From a checkpoint of a small transformer trained on Wikipedia: rotary positions, tied embeddings.
MLP neurons of a small language model. Each row is named by its layer, matrix (gate and up: input weights) and neuron, and shows model dimensions 0-191. Each number is 500 + 25 x the weight over its row's rms, rounded and kept within 0 to 999. Numbers have three digits each. A neuron's up and down rows have the sign that makes its largest values positive.
After each neuron's rows, "fires after" lists the tokens most often just before its 100 highest values on Wikipedia text that the model never trained on.

L3.gate235:475507502510496528527507477466509497480489522467483482497475491495494521476488552497511504532528546478485543547485449480526466500526505465485527477508455475499537491515471511459524470495462511555449494479499490514548486487537507499500516496471503527523494495510553489562511461505476503502498500492522499462509479522495492522476520466492497534472497483469458492510525489492515481530486523541541493492488517526487463528522514519564527461507531453535526458464496516467485452516527507493513540486475454505487480537486487510479476511476504466514500510544489499529529452503504476528
L3.up235:506490439524506492508481485498499495512479536528471493516498491503483522498500486493574468532473482500474524494508458494553495492585490465493550500493469513484490541513471529491517460501489482528453514508498479493486545512472499478477488502472524508521453486493470478566480497524506480524480521521498524460503460496476505500493466485497490450482502509491479504489538504518455517477489495519530454455510531532494480470540482487501494489491458460528530524496479543453493483507470505520516509483480458495527482502497476529476499514501506482533512464524475503514543464556481466507
fires after: "\n"

L6.gate397:491526509482461506483486500472475488498534516509483504498483529486460481498516483508523474475510488492532504473535502528518500510542503467475478531481498551498552474508436529543484481483513460509515511496487498516517484525524451468523479535516542497464485516531467458502478549493507507526468516529546483538476468478506517450484477548514452501551472494511511477475484509492478502532531509501528478521488522475488512520460533497453456494464467498486458449476483498508466509505479495498500510520482455486486521482483494499538519502463475457475471524519506517476523507505448471477
L6.up397:507489513480509490507455550470489517518479514512503519531511483501464517448534503518541486521496504468521498496496447487506463464519489503511529477522483443498503508512524486487489486516508548474518460490470522515482489525460524501531486518548539491499472471481539506555487499543482535535472498479499457477480512500463553473479489506478504480521488526540531514523481503507483472485456515506453547479518472497491559509467482452497503504476472511525500537508481536474500523519483536492522504466479490491507480516487474504493478499437449505525529505546509508475524463543476488495
fires after: "\n"

L6.gate92:552497511478523513491481490493499539507510473526461499542486510500514510535482481561509444519455462468502508473490498526500498480484447498487509503465500504516486510492513544483482551471513531507468486495470507484503472455500529453541485541487464472498472483493485521534479546534511502503513485524510565493503541486475520485510553541481513485476507514516498515512528518518510538486540520450482477455488501477469491500483459475487466499508510487469484524477480516479515514543506458542462518538477485556470498482506465493481551495490463517508499493500535525507491497526474495474
L6.up92:530493492495464478524521517543512522516484455507491478482465467537527528449482552477534509451514463515540499503521501484535493506490496472487456478539513508527520525508474467506491491477487501503517487503530466504488494486516529521526518517507446522471538538519496492493486495497490532506494525480479498474456464515504511504557487503537507485524509463493455505504456468493483465522473495527479517501450478499494498472500540537516489466501477534493510459481547481562434536486473490463460536463496497472486461507529467507504474487487514514500508486507497480469483454516492512532
fires after: ".", "s.", ").", ".\""

L3.gate142:478531460511540499499484500460512514496504543505525545493553475552525503496510466477508467495472499450481502559497509472487457457492468481514492487469493513482495524441506557533485506473540464504517517484484504487486528475503521481509457509516517526460510535524506539475512534486466511455551527469499510507489485544493524510562507534547509543513519511480485516504478501490490530505525512472516503478501491510471531477504502507528473474510525490487514551521536506508460519511487472508461496498460490550492511491520509463477460487493504500492532502497468505470533495543470476480
L3.up142:474541490502503513514462496493532513476496510461541509473533523518508518519473521471509493531508553507520453507483476510533536495514518513483562479505479510513464521468509501522468473512520516489512556507499519476521527490506493473518490483461525500500503491515496487482485496509501527473479514598522501528515502547505494477527521493499479499518543494549550534499502526518497472544530523449534490577485526506471451464459470487490479486507509504517490450477504499469501525486468472464494529487538534479505501478498496504488490548496494491557502475481460516501517504496498475502
fires after: " the", " |", " The", "The"

L6.gate370:510506524510489467509472492507479481494517503530491445529429471503463487462547486545502507491511491476495481557461502522523473523538493483502472562513503493520482465517474482470500514495469489471521533489501513537544525482459519491476494530532515511526479492540494517494467487512484492491471496499513518495481551480482563519538479500507480497510510541485476499480511507474494493496516499505538535490468439484544516504493523532482467501512478459487453482480529532473533540478521469486502535535538478489511488476506472533508531460483494527535565510504515495475489489492522515513
L6.up370:497532495530484474546463515490477496489493485522522527474469525536506475535540467526488545515511480492545477524477495510491481550492526474500502513485501504532496542476491514533512484519509482506516518476511541511535475486524509514529410496516478495504473483550502461553510512462507519488491459479496492517502478487521500519485474490546513518543504498522536492555475487501439510476511493459503558509477481510524464500469526490495523527522465508544477475472490532515529550502495485502459504509502493496492497549484508499542501481471507520491470529528530497491457513449499515473
fires after: ".", "s.", ").", "es."

L9.gate324:483478468471482545522495493523500511481500533528489499525496522481493521482462495454486484502513533457453527526452524518539540530537499467528469472455487504492499502535513561536515538503534480508460487522523472501536533500462537494471501559521441478493536498512449506498501472500501509505509501502512571513480495480488491535498478513494513493509511455453494537532530530481457514496475505475486509447497493514474499481540503479485483488493505513533518499529488447509537471531497467482484485520492504509482468512524505490494505481515518532487489509504458487504468477561477494515
L9.up324:486514473490521476462480519528496478463545528470509481503483538537509521526460492497470486468491449494534487529474504492468489508467516475519530514473476485500494509500515549468485487505487499492483518501488493486507443465520518497522483524530511517499507514535513503532475448526501490424495519518494490459506519499492523526463496480492508493493501498536548525549532497461495504487521515526490472492477515470499489497512454504489485538461482495580486479518482492549522545452503531467517487471527504498469505479452481508462488573505486518502491560525492476482482527508495507519
fires after: " |"

L9.gate41:480493488541515506522476525479515507532498497539550476518493513447499531495513500493469483510483511527463494514481525478496541514494494494519512472496504468489517472476498513532517492509509435522493519503523492502492521475561509485504517505533472529485495522511502468529525480502430457485474537513482507503451531505488514532494480531488568511480466516526452457457513552534519456494480441515446534511509476452557489482447499536483510488497446525506496508512501490517486465504522501457514485473459512513503527457510507490492541479496496495496510510494477535514494510492512497500
L9.up41:482495517523502487485488488539515498509486505492499503533500479524522523524497561508528496527471520466459454505470538496504512524504499496455525474432514478480485517494511507496467485499510500474517540478484486478503502482558542514510514504466544515453507468519537503551501496535496519460499478486511444516491524500568530499460553517449535506468472482510508508499507527535494497547489488528532490561484504487506489489493486496474521508524499501538496476507474505526486531509455490530532446476506493487498461474525538474442514485526501468502502510481478503482461498537505477524
fires after: "-", "|", ";", " |"

L6.gate5:512512492482532497557514534492517506506515575457497503488527532489522512494502514520465494495518522495515503481489451509440511439471501518473513501537497534477474472484500487518516500433497516499538460465489482513501540479497555499517475490481478480479470498537526496474527541496487487523486473511516452484496507474522504506492490465520455445480498537495514518496490513515466481516514558492512460537495446461503505458502521499483519462461480486508512543469522471511481499494541529517476540504478463460529493521501499478477526513506539522520510471477479509489507527518509486474
L6.up5:513493467517493489511488558490490513497454526464505511579484530539473509555503477530474481487514481489538529533519454477557548504496487496470496500495559531543552490485496487497473480495515518477484516500476560499509485469482504505497488526517535525494514494528522530480530490474488515489513478516513515506537497525488524512511488500516490525446434482513478517517456500527522507526540479482529532463486493482474483551515480509486490524499489513526546520481462478503525476527496507528509517501521494505507477525449477469500513501503501496538487558489530447481486485521503521498
fires after: "\n"

L3.gate119:464493501482536516482505482515538463505544461539509470509524508491531529501512488578503519521511477490477534474480516480496471519519460516493474499491496475447477486502452500507495509514518482507477519514471484439513497495487538554494472506429512531439502520531524475512486454481480516514530517463497504464465512511493495487520497485499523484518492498496508436558487538487440502452553522491510489481538478471557508494503504488445506473476507478498446486494516508473476482504512516489532491478484505503482491512486476476479518503488497498498515465521496524535494505504470531495
L3.up119:539491510504474547516498473497464475463528507559515509507506479507534486498497501455468494492506480455526502525531505500471495479550487518488508486523475519544485497516488487470483445500515502491547490472523531495480513492464513495497508542469534608498489475511473472520494472466493531509504445491479519531500491479510508500496519527521519491514521477472481496488463485480498480495537487525531488498515522504507491529490481520510493498513524513454514481502535461502498502508477454528474467558499478504470486509497576477505485477503517459490482552506488482533553489449483508519
fires after: "\n", "Th", "G", " W"

L9.gate93:482534469533489494569496484506512491480521485474474500512520520506496489511538459511512511483511531453530511508546476494472506512496486511478511508502503515513459509491509517513529489517483538476418604466484516510520455520475538527498459567512527504465522507518468499500515481497537471514474507512521510522492471454519510468508518519502482480500476494502508465489520531484526498496526496510559534472495498500502492480513455516501494460504523518500518492485522554448522462496506478460490500444507520520485520522505492486487510484477480548513503541505494458498473489479492478478
L9.up93:522537539443524517504521493508473505493488521532509500492534499486509497495518460467541464526546465545478461482511497487515473514519490456493515496519497506480453480531497478477485505474508461547461480507487483537497501518469510456513548550514509477541501501469473457514514473494527481484515525488496468519528496504513546533503459499488494484499496470510494523484503473492453526519517492504504528450519457457458491518486445475537480511484502460484496524475498501542487490515481530495503535532519476485445507450494523543503484485537499507521478519512555532524507514470494494467
fires after: "|", " |"

L10.gate221:493495542477502519519447483477494500483468474517503452513503519466475474492509531488500491519473476517467495500482459500474498454540495498475516468479492449525490493494526494474484530536520466506502485449487479471500521452540483498487503534520480472451528525478481516553512488523527510532538538474527514477481506502477515528504517542493517491505490519514473460508471523491521475550510463501480517541504529517492484456515472510524525528456530528531509493483532519489466453473506504538493508499533517482504514507519499512475467504518467539459483519532507549497554481551516546509
L10.up221:511504508484468477514517531463502482485483472516529471532522488476486491500500521492497503492530477507527537487507545495511546523536466490470506506480508505463476464482506500490490459534491542537529497492465517473484495483516490491481477503518520491506531492501481478498483499514528482489509527465490516507500483479477480515522526567465522516495519537468512524552534516460521503490471499584450455478493514533510476525517524552494509454522564520518521508460490513485479458502499516504464534506528505490509521508480538450508505533458483493480535503520488496488453455497455548519
fires after: " |", "-", " by", "|"

L6.gate509:480514491489525487519434527462513524488538474551511488481478481492500499514494492555522463496495476481501516482524511454548478517508503476518537532501492513549505518458494465528515501509520505520485500496528509468533461496515534505565502565482495505524487535471508523501483500497495532515523506505475548497494475513473538519500487498482455490528441536536487487503500491505483518516580487541490493490489472505530491516523523502500492534525485498493481500438513544515457483495509498523528523501475519482492477508482522468526509440501485522496479504507494493456498484554486537456
L6.up509:494482519502495491467509519433502477530520508491522500509478481473501513519494445507495481487504421478556539509501484451534518533501493482516523516464520539517484515455483499510480487477500478534539532522470513477479518482489544497516516512511528522483478542508445492525476524484486545505516497547507502466514531514476540503504470496475489500496450493508517508487478521513490465456507480480502474470459523508508518505498484511488466526413484517522489502458498492497528535474474525508502502505474534490494464517493485456513458512464489563519485481521507477497488479469500479455
fires after: ".", "s.", ")."

L10.gate12:458500477528481492532453496470527521557532507478518510505527500501506536521464451511504465521510531440481509478451511506464469553523484500513432493474491480529508503478474484468495475510566475486457485498529449480448514491486500518475524508554462503496510493476494503469490516535500500473537497498526500494530510526468495498497479464499502518501496502473513551540528484534471494501512458497501518500520551530507461461534469490551524487500521505488506498512512536535511499491493486536502488494529514554472512495514483492452493499563510514503500509513498516516496499538493492505
L10.up12:514480517492485476479473510544522511489500490476504494467545470484518550498477444497530478463536504495471492521515534518478517516500474490475505477481505490497516538513477490475483512494499488523468549532552481509480488529465509502479481500508500526501497567523468540502456471523456547475485549476502493551513519568536461516464477515529516497508503504510514507511492535449534530499491448522509533436531505506484502504511522528559473466498522467512495505492511504525463492505540508499484483450511525510472456520475489490452503505494523532493516504501491489516527498493491506523
fires after: " |", " 4", ".0", " 5"

L9.gate478:557494526483489520486473462477501511496487498484469539525459496504490505492470487510473527507481500498516489517507484441483466518529518490514519475492520495461485508458506498524480492509506512472532504520531495491492474499503497500480471456529482414529567476492503482506538490464471495522488497511474514501527493480521509536506532522495534499501520531509412526484558508540506506498487496512512541472494495519472524526497516507539458475466504475495519520500474510484505475499531513490468498477452463544490531530527524444507544490535479540529518484495506478537457517531522499481
L9.up478:529437508522490515492492519501462522518506437494486506559486468531549476565477484467501521535514489505519477469517545475489499487486505505481539478507499506464514486471497499542480543497540503528556482520502520497513476457487466539512493480481508486505515522502529512481498500502457527463482520480520494459516538516500486461530543503482518490496494512515506496496514562503535496501451527464517512490491500446509462497514514509485465450503496499467476470501461525467506511511531500485533496461499495498484528545540469514502513487520496505465494458467483479525466535481524535482
fires after: "\n", " 1990"

L6.gate87:484495498505551457524499502523497454490488537474512528510462493503528500511514502545499522510444518495498489508497485515475466472508478493500484448417488480520496492559520515514478506511498481504509522489510476504407537524486514510496517520491474527474528499517443519517515519536516502524512504482529487524506499494470471487482514476472547539490473526541529482509491483570475507528515512500500471501509521481488503509465449447549507518493503494498524501495493558531495478507499521558482485469472528458493487499513518524514488486501486512496494501505455529513532450492499531477
L6.up87:533513482506500526482501529473447488476527480546481518491515506499525480452497522480504493514545505517504497488467489514485488498489489494448483459474492486546503487459519527551484478477530524514488559509497543499459441503501502551494520461487496493553483522522540518502496538470515486514547497543537518515550479445510525534463500496469469500529514472484505480465517510479463472497508487538517523540528476485516520515494478501483483487497517494488500473453516460520477511547493501512522516443498496459500515490457476504473496466483490510464517469485530510523478456517493498491
fires after: "\n", "M", " Che"

L3.gate134:551529544485484529504501487511491501512544471523481489513508471485477549526487449478525523515484472447471537482483522557476484519517514477525462498513535509534467508500464513498519516508525508588539492505514501458505537537485510500497524533501496501479490519519547530488485480528462509470494540494479531486513504537463500498504472499525533451510506520523493530510509475521525545495546509515485503518515526493501485513446513512516521502506507511490484452513506512481517522495531522499494481504510513468487476489468494492512495459483514501489453482511527480557480438464505552531
L3.up134:476492496480509536490509481511510461493490522483525535490493477488495501518498498478517479495515508477497502479489489558494470517493531521497497527493482508537489517499533513520507507491520547548492449519496510523510487487477505496515530503447532486519514494512508534510549451521523518497488493548450466498479464535520462467519497498489503445511508519506501555538469491527542523503540512486493505501471489487520469472472528488482536525461425497482494483559517490496481482511445510496520491500515485493494454460460514513486531477536492465509439460488537484568513481519503478532
fires after: " Al", " al", "\n", "Al", " The", "===="

L9.gate496:512518469490502482485501491488499527505480495498502510531488544518504441526505569503492506552479491480501499482474485495530457457521479504491525500506542526507462513498506518512493521443511501526519503485530484498467507562476504506507474493475541473518503505490444487531443525514518519510492466501489472525475471502474502481501483512478499471494485477510534482511506531516461527522547500537475509486523552502488447557513506468527509512464544529517522482516488512500516467539528465514531475494469499496477537527449486519464536483484488476567531527483491498515507524527518533475
L9.up496:548494472482493464538467482527487528507550496524498507422519508480467463511517479516494504499541488477513489499537509461500505459581517519541429493515491542492464506502481490543523527510482502535518499500503496502515463530532520499510518509544464513516480480520511508521511513498490515531506493497539547470511466509524479481512498498493540506492549496464471507453523477531531487455506483544503504478538494486525512496470522487519498488534510500534508504479498478522499470511525485464490483466523475490468493478483534432502454499493514477521495470547487514487529507478495525489
fires after: " the", "-", "\n", "|", ":"

L4.gate257:459492522424488483526562490508482434493461547494479501498524526496529515468506477528514494541498495550542512542490534505508511492521486492496498519509494482491483483525507523466515478518485515502524496449500501509506528497549505463460458491435483489507488493490448508478516482447497551503494461527478489458495455501471508471467475503441522508505469540490469487518492484525490478488509549532542511494520502522468486523488483490498544515488471481476541508481523490472495479491481501486496492507526478478501484475510483469529475487536489464529466494463468526501509497493495511531
L4.up257:503493506508509509537503546501498503499534495507501514521526542495536488510527516496473484518512515496496451522506510461498515482539498480520521513483436466488525521502529518461523478515446496515492485502490480498519495482480506496511486502468478490522494509524468486452456458455500520524477511565518547484485428521465471502480520505490454508507496484474461509477527479538511494526441492452520508492560490500530457526463498495488525509520495519484471495468543502491483445502478475497507549480523487495498507507563524540555541479534493474526494479497489493520504487504486475475
fires after: "\n", "ys"

L4.gate414:493481525452492499556524468501476465467495566521502526516542482498510524490456495545501499503471486522499501452474531494484505538536489524470491496496515520536522492529497525519506516483475514487507492513513490509481490507525512511522498509523539486521537469448470477507501524534507503500467474534495470476514487504484497516489495471492521476455489555500519463488478543558527495511515516503525463499455460509510505500542498473557519509441516543510490562501499512521442538507497519508506512513482469481463497543476518512530476463534479488504518477470502521500521544463530497509
L4.up414:507505484489474505488504506514521494471527519496508513502478479473474467489494513483487469502455482539519522486430486480503464523475481478503489477489501489549529507505487470484492487524469499513479494512498474510538509526464526529503443527475546464478508472490512506521538461488494485519531482481506500538529444479509492519467526488477475517479501492528497498503528526459486508489557525536543485510493469526504465513510502486455507494507519486537469512482506471468463514485481540471539494509532504425519527494492469472440489528492505529507585548492504501497538517512492497456
fires after: "\n", " Votes", " Candidate", " |", " Party"

L10.gate487:493503530488474525498502519476473511492507490496547487509482476512509517493465495501492487526530496531460526538491471523467448508531475551445511508474519524524524531471528500486476477479498520469457526458499533495510525486512535502517461493510463485512525537547494501516459484486523488462465481473491443490455462533474518508549490547500534482487492508507498529493524465511497499504520493493494475438516535465492472520505495509449492502502490488511505489479481501522523528489458451493561492539502489531502512502482506488494539442542523496489526452532494505474464522517516522471
L10.up487:510513505498536555468476523490496515504513466545513508497510494485550499510485428551468481491490491477529543527549500525506485568537486456495487538488460536515496528464522554508488507487475532529496505482511463466485482529515494489501488509502480535497517458509545515491546507509517481437523493439485511513451530473508460478500493538496507498514455507513509498495512517529480523508526532507476506499476520491510518522517482496458540463478495485476490477481502498493505497469501505535495536504482532524508504530501520499515489530513489545522547487453547477531467502498498517497
fires after: ".", "s.", ").", ".\"", "s.\""

L4.gate262:477485541480505487511493496522532512525521521478528502483549469487498526521462517526497535453508499450438482520539477538493478452489508489520462502483478510494500499495519525480470504497485488531506489511515538515522484484524473492509486480475537522499525537509533567515495513495495492509494518503473503457515456541539503498514529500513507499486493491537455517502527500546485522526461507516507482426498477530470514513520526492537478502473490525539529466505531478500539462489493502518506470495478485506430537516461479506492460475523466495540516472512497497483491522572485506535
L4.up262:498477527481513532495500487454472508490517486488529488482534501484520490510502520501472505452483509514512485515506465529502527482502517473492501489516478451554532534489527509511487493488504487467483544490509509538511462500469497471500491537495558488489499505486527514512477489479476489477505522515482483504452505507496531486465496506515504505540471558457503475501475502462528467494515492502490524569534515489474492467458514569497493486474457456498511518481510528479528487522458419497469504502475477517487503491473515537497453525481490523464479482514482520456537540521519474434
fires after: " ", " the", " Al", " The"

L3.gate236:515499457501547497539511528521481540511491498508464451537483544483469519496473456504500496522514527462503509552463469516504505512485555532523478522476520500523509531486501480537477511496526503475463476496527494475503526473462481515476477509495476495506469533525515522486475507474521522541457510467490516485478524552513482565507491543514486500546511521506508521511484505494522482493490486494517474528506478511539487460498505490505520524487476525496500479538535561468520441497509510503468494527417450538467504518475493489503482482534477499491449519499521504507476504526510516493
L3.up236:511519512507487518517511496513520498524500462480511460497494497520529487497516496519500516462525532482463458506539477506497543476495496484454489518504520510491507506527506487509465498523477486501519526477551486547515472480510464474482500484505456531494476534510472528560459491457522501476481488457499508506517524531466464513505513498496473512535495495521487499520475539541493518486475473492534533487500501491479503510518519471562522518555552493501532509504462542449495467501523481549528477541502484497520489467508492504451514518545528543500493424539485491477473492519555486517
fires after: "\n", " Bal", " Ar", " Ib", " En"

L3.gate474:525515495510505463469529496523503503508528513498459436513506485493481459518498479482456513495508501509517485520505477521500464485529508529479557511522494497496454504487474497474519484464480485470513519488506525530495473503474516502503495512507524455540469524503583526523457508502465547540496496519514492495510569503492497515479533491474523474533513526451508472521499483500474510476503440491513516478525522518488483513520531520497461445448483480462480506477498509511504467512496533464486506481437503518514499524474448531496462479461516478502498547507493456497516516495539525514
L3.up474:475522514459536464528463490492513519526438502511496518495478494512543472506509482506501539459465502487524498523479511486475496481505501507491487476493519485481528504535532498530466524514515491521507476491527517539523516512518483507545478512508503519515487518509469483515474530500482485469524494500513485504415553499512495483514467543461485492499480497534515479519476519493503525551470520466501497498482514461519452530509527491557487500478535431438494500512519455484482526507491532497471484475472502494501484500469491476474556484505544503504546484493453439531496495512483512449
fires after: "\n", "/", " 65"

L9.gate11:474490507510505504536539469486467462493527487544512484523513541464511526512479521502472495485494507476513474498509527519443476506521490516484522516510504546533534529530470537474503474468495478490494476498481510545481496528483509513472478534501545492474418518473549501505534492513517502511511514510494481498513526497511508489532451492526511498528485511517513512578504493516532468479529526504484521545559463490484483536522532512539493497496509447482448520509474510487509482498486479455495452510502432524531473508551494498494500513515553514467517527509504503487526498482505514479
L9.up11:500515473518487559465472525454511518495492517501500484516454517512523472504501495497505500517456457462511484502512521508503538525497456511476481517452459537537529518503493500458454506503481537517522489495476493572496496513491472517508523493457489460503496502452486522475526479536473509447497528497493476475469521496536467492455519527467474500487505475512488508503508500485538478510502561468507510502486522464484482501505494529475523484508473436517552503500493454446486475486498472496443503496535502517501487518504477477500537450484495515488501545519491462494455491520480502470
fires after: "\n", "(", "\""

L9.gate482:518502511516498462504503464465554500508528473503521483533454455477465531496485466495482514470488534465516501520509502503494468519485460525461504537475469538497491536484498522501481509511496459522559477489504498513486496519523527525492507501470468507501469540489529528534532480486505500501511490513538432508500495469517452508540526548497528517459524505488497535463527529486484508541513495526504519523528522481481456508502509523536456517462497551504539477511523476516540521532494469518439484546489497547452484523495467493505504512470493494496506469464480506539522484497501491519
L9.up482:459499480530527504496446505429523471477518473503499502471520472511512532550505517490510504513515528521480456449453488461559561506505469502521480504525529527509500488479474471516487484501527465526527495494522526484483478500497511473521483544492552476510471464488490532501512506428500524507497521460528517524489493471558522476489474490544531479523487500495488468477483546501462494487484508506510479494509475480482518511490540509504457528529531493524519496501494514456506520465546508514527512473492487527457523504484502524495482482480529537486544528501525543463493499473493501496
fires after: " the", "The", " The", "-", " |"

L4.gate457:495526507483557554502504539495491456456494492491506490522482444497497477473496507549467508475530506472499467539567495521491476525529440498478540517499503473482444546484497548477485466507473535509508514484529513488504532524506492505529474513474495525508523519514479494519507482479499509474513501467477481467476548475525465508482516529516504473494490477521482496504530487489484513475515500477519494500524470506520453508535534458525539510522494479516494496504521552495471472473486516504479504470465520514482489485447513500526530446476476518512493532492534496482527502555542539536
L4.up457:508486510513522539504486515511454467531494477491513498481491500535506470492494484534524491500523478521497542558481487489505504492540490490465482494475435440483469548496512542503545469506474510447559516505500484457505476521486491475496535497500536500503483499491520469461524501465541494475493487463466420495464479506514476511481488476464517512500485458513507523525490491494474533486491526518467521482503487520503505457518517487514581504476524536501479486466494469526509470473504509521524509484523484500466482497541495528495463483487529541526512490511512495475479522518524445499
fires after: " the", " a", " The", "The"

L2.gate494:486477485501482515518538473474484508522482528479510505549516517455506480500528494516483511489504478520525525489504498438498549515514522512489496484506479480505512506513472490538472539482524492520535530452497502486467502498481549500567494517500504544491515474507516467467477497499523485494489490491477545489504489498530494466480460495484527464491459505523520491551463505523504466507512499518497488534467518460469523519522466505497497504463550466437541493507513482515528490498505545511496483555540492501517470508529457496502512510468560472499528532477507491570489517530494565502
L2.up494:488521468525491496479529523489483474511441499482538476541481533475517457505515443506488522514518473490530501481524474446519489551529527518501480500485484496509485515531481511530450483484556484491544519480488526492536493526486535518559496500480477522482493480464512522487493507483502505478466491510460541506506494491513541447507492474482522483491470513545499518568501472511506448495505499506492466498477505443471487509532493537515504490507530474471525486488527516510520502532491525510524471534516482468519446520542483505513522537476533469482522536468480464500494515525481531519
fires after: "\n", "-", ":", "|", ";"

L9.gate231:532523481518530469521457458522501504550489525494488477500535487484506492459497470497500473552455507484474541501487490492539538526516504496497464512506573517511459493496497487509513485500490478523504511495510514524471448541462490465528472485483490489546518515470492504517499506522481533515516513542502535488488535465483439486501520465520523451518440552542490499514538515512490472522505485483520500495503509490474490517516503482535518495520479473515486501527504509485466416483491532474476498518529474496539468504461542495530480492500491512497509509491485476553454482508465490510
L9.up231:533506510490452512460497443468516503510523466534503512520473527496516500493492486520532438497485525504472493495523511498480512503508462512471513536440475495503524491524505523503476495515482521471482462530480506508501478523508479471466497515492484471543468488474482475494574489468508510477519517527505525483511548494519464472504540493485507473525543530471511549492478523490499493499504524444508518463538463502473469468487470494491527515501528494525472515473483515519488464559504511446528537493472456473506556476479526486503480495539456531525484515490524513502472480545490504493
fires after: " |", "|", "\n"

L10.gate483:501486524483504459562489500488502475509474504532537476498468528515509452475483486496549518514523511485466452501524505495496493530498521467565465523501510526517510488491472532492479509482489534463513478458515451506527512484496488503547525491490525515463458535450531520515501467470515502514519500521535488501502493470488478501533511582482486535477512519472491491496500521501498490541522472477474487440500493501524508471496497503498531476481468479499488492509508496513527455463503503541481491507451499504493495526541471488454501471510473526448554498467446490539490518504530504526
L10.up483:515480521536523457480509489515530548509514526499497472483525531552512510511478513538485554511512465468510495473494551483483531483465488486520495495468516472480421482491546467524504511529460511451490523481493500487541461500559530507482504522516495516480500499507504489491536456474483484498470509492490502515526471462537507507502508538526488518502502460492582512486485492471524490541508501492489509484441499545514494507439504497500517496515485536538475511474553522496486476501476530476490474514489496509506509499478509532496509504511474489511509541502503516468462511543522481446
fires after: " |", " /", ":"

L4.gate375:490518516509500490522500505470471538517486540492529495513496529526508488505494474503532490497514477457491444509512486520526517508499470484457517529503487455518478549463469507495490468467499539491525488524510491519480478524509483547542496525499512528511453497479466497514492514494468491525479506478518516517488531530498508474473490544496523486479427515512480513474451522513514511489470495532552498423447464491500479522496530513492494443520483483475475537513544474512498479511508474527461494450506447485503478478500500530510471481471530507498481471524523513511558479473460538504
L4.up375:525487557486505481517477499496501493489478489495486459497512514489507510543497512487538489524512500501487500498517496495519498488522501478471485459511471471525518507519459536502510486485438523518511506518468504523531493553511494509504519512516492522510464475514461465486468491505500500540501527534534512508442504515532551419489508522514501449477523526486491520451485487499516550476518493491541492504456514508505479492469515545487502474503463480477452557491513508536495523489564459492519498500513463477484501468497473481525525512490510534472466475550532471494547518450465482510
fires after: "\n"

L3.gate153:520487492479501498534476495529468486449483520510541498536523475497526498495501506499533550514491507475455504542519472527465522480515456516444534447464472493480508542549458514496501494491490470517486500515528531445543481539515494520501465518482564503456489499519510464524470491517490508541505468502497501488471489517499516453502496534482533482535523526487496522469506478528463509475548492496521473481499526517478477518488536480509490442466513508539517515471523498472458477518516487489477502525487436501510508494482525491476507509510506539463481468469510488514523486478465524502
L3.up153:536517460530500500523475505497519467465480511555495530484500523514531465475488530491518494544485517501540505555487460507455499508516458499461564497488507516505477500528501469484466449519500524472521499450519499481511503504489492513512471516498537505516453536508529487509442483507482561536472476497470502492485535507490495517512527508475474521521460546463504516482515493540479498463488499494531485496503518480526463475509491466530517480473509458547485503509519531514472536529520513493494513489514438520505495514480512502481492514475500529503469463486512463538510476460473550464
fires after: "\n"

L4.gate330:537494476508525506528501522548459522552500524464483472539498493498476536541473518482471525492484524502540472516510527493486504517506517528477559507533476477533440480502454551502477463478446472504497522505508523501519525522503446461503477503440533484532489539490508479457491530490513503486470519524504487544477497501466505509523518546451515502518475490479506520476494516553518509484505489501498493497466490514468486483506510490536492565519502509516470456496521520527529487504502498485452484528499487531526518509511478514559514509506496531531527493482500502524484550525499513491
L4.up330:522518537503554485478521511494522481519527500492504531508522475461495537476518476503521476491511479482480520514492528520526496461529500487492478494524563457497513481462504501498504497489511544514496469543466491506499530483463481476527463470470469456528465493494478441513478473498476501510545499479465490486456503549520452482508531524506495518464502525529499514506526536520514521474488505513505552485475496539509495512478538465460539473467481479477486461476514497515512484499517554516562493475473487501456491531493530497547510499459513468530497481504503512534541531503502478541
fires after: "\n"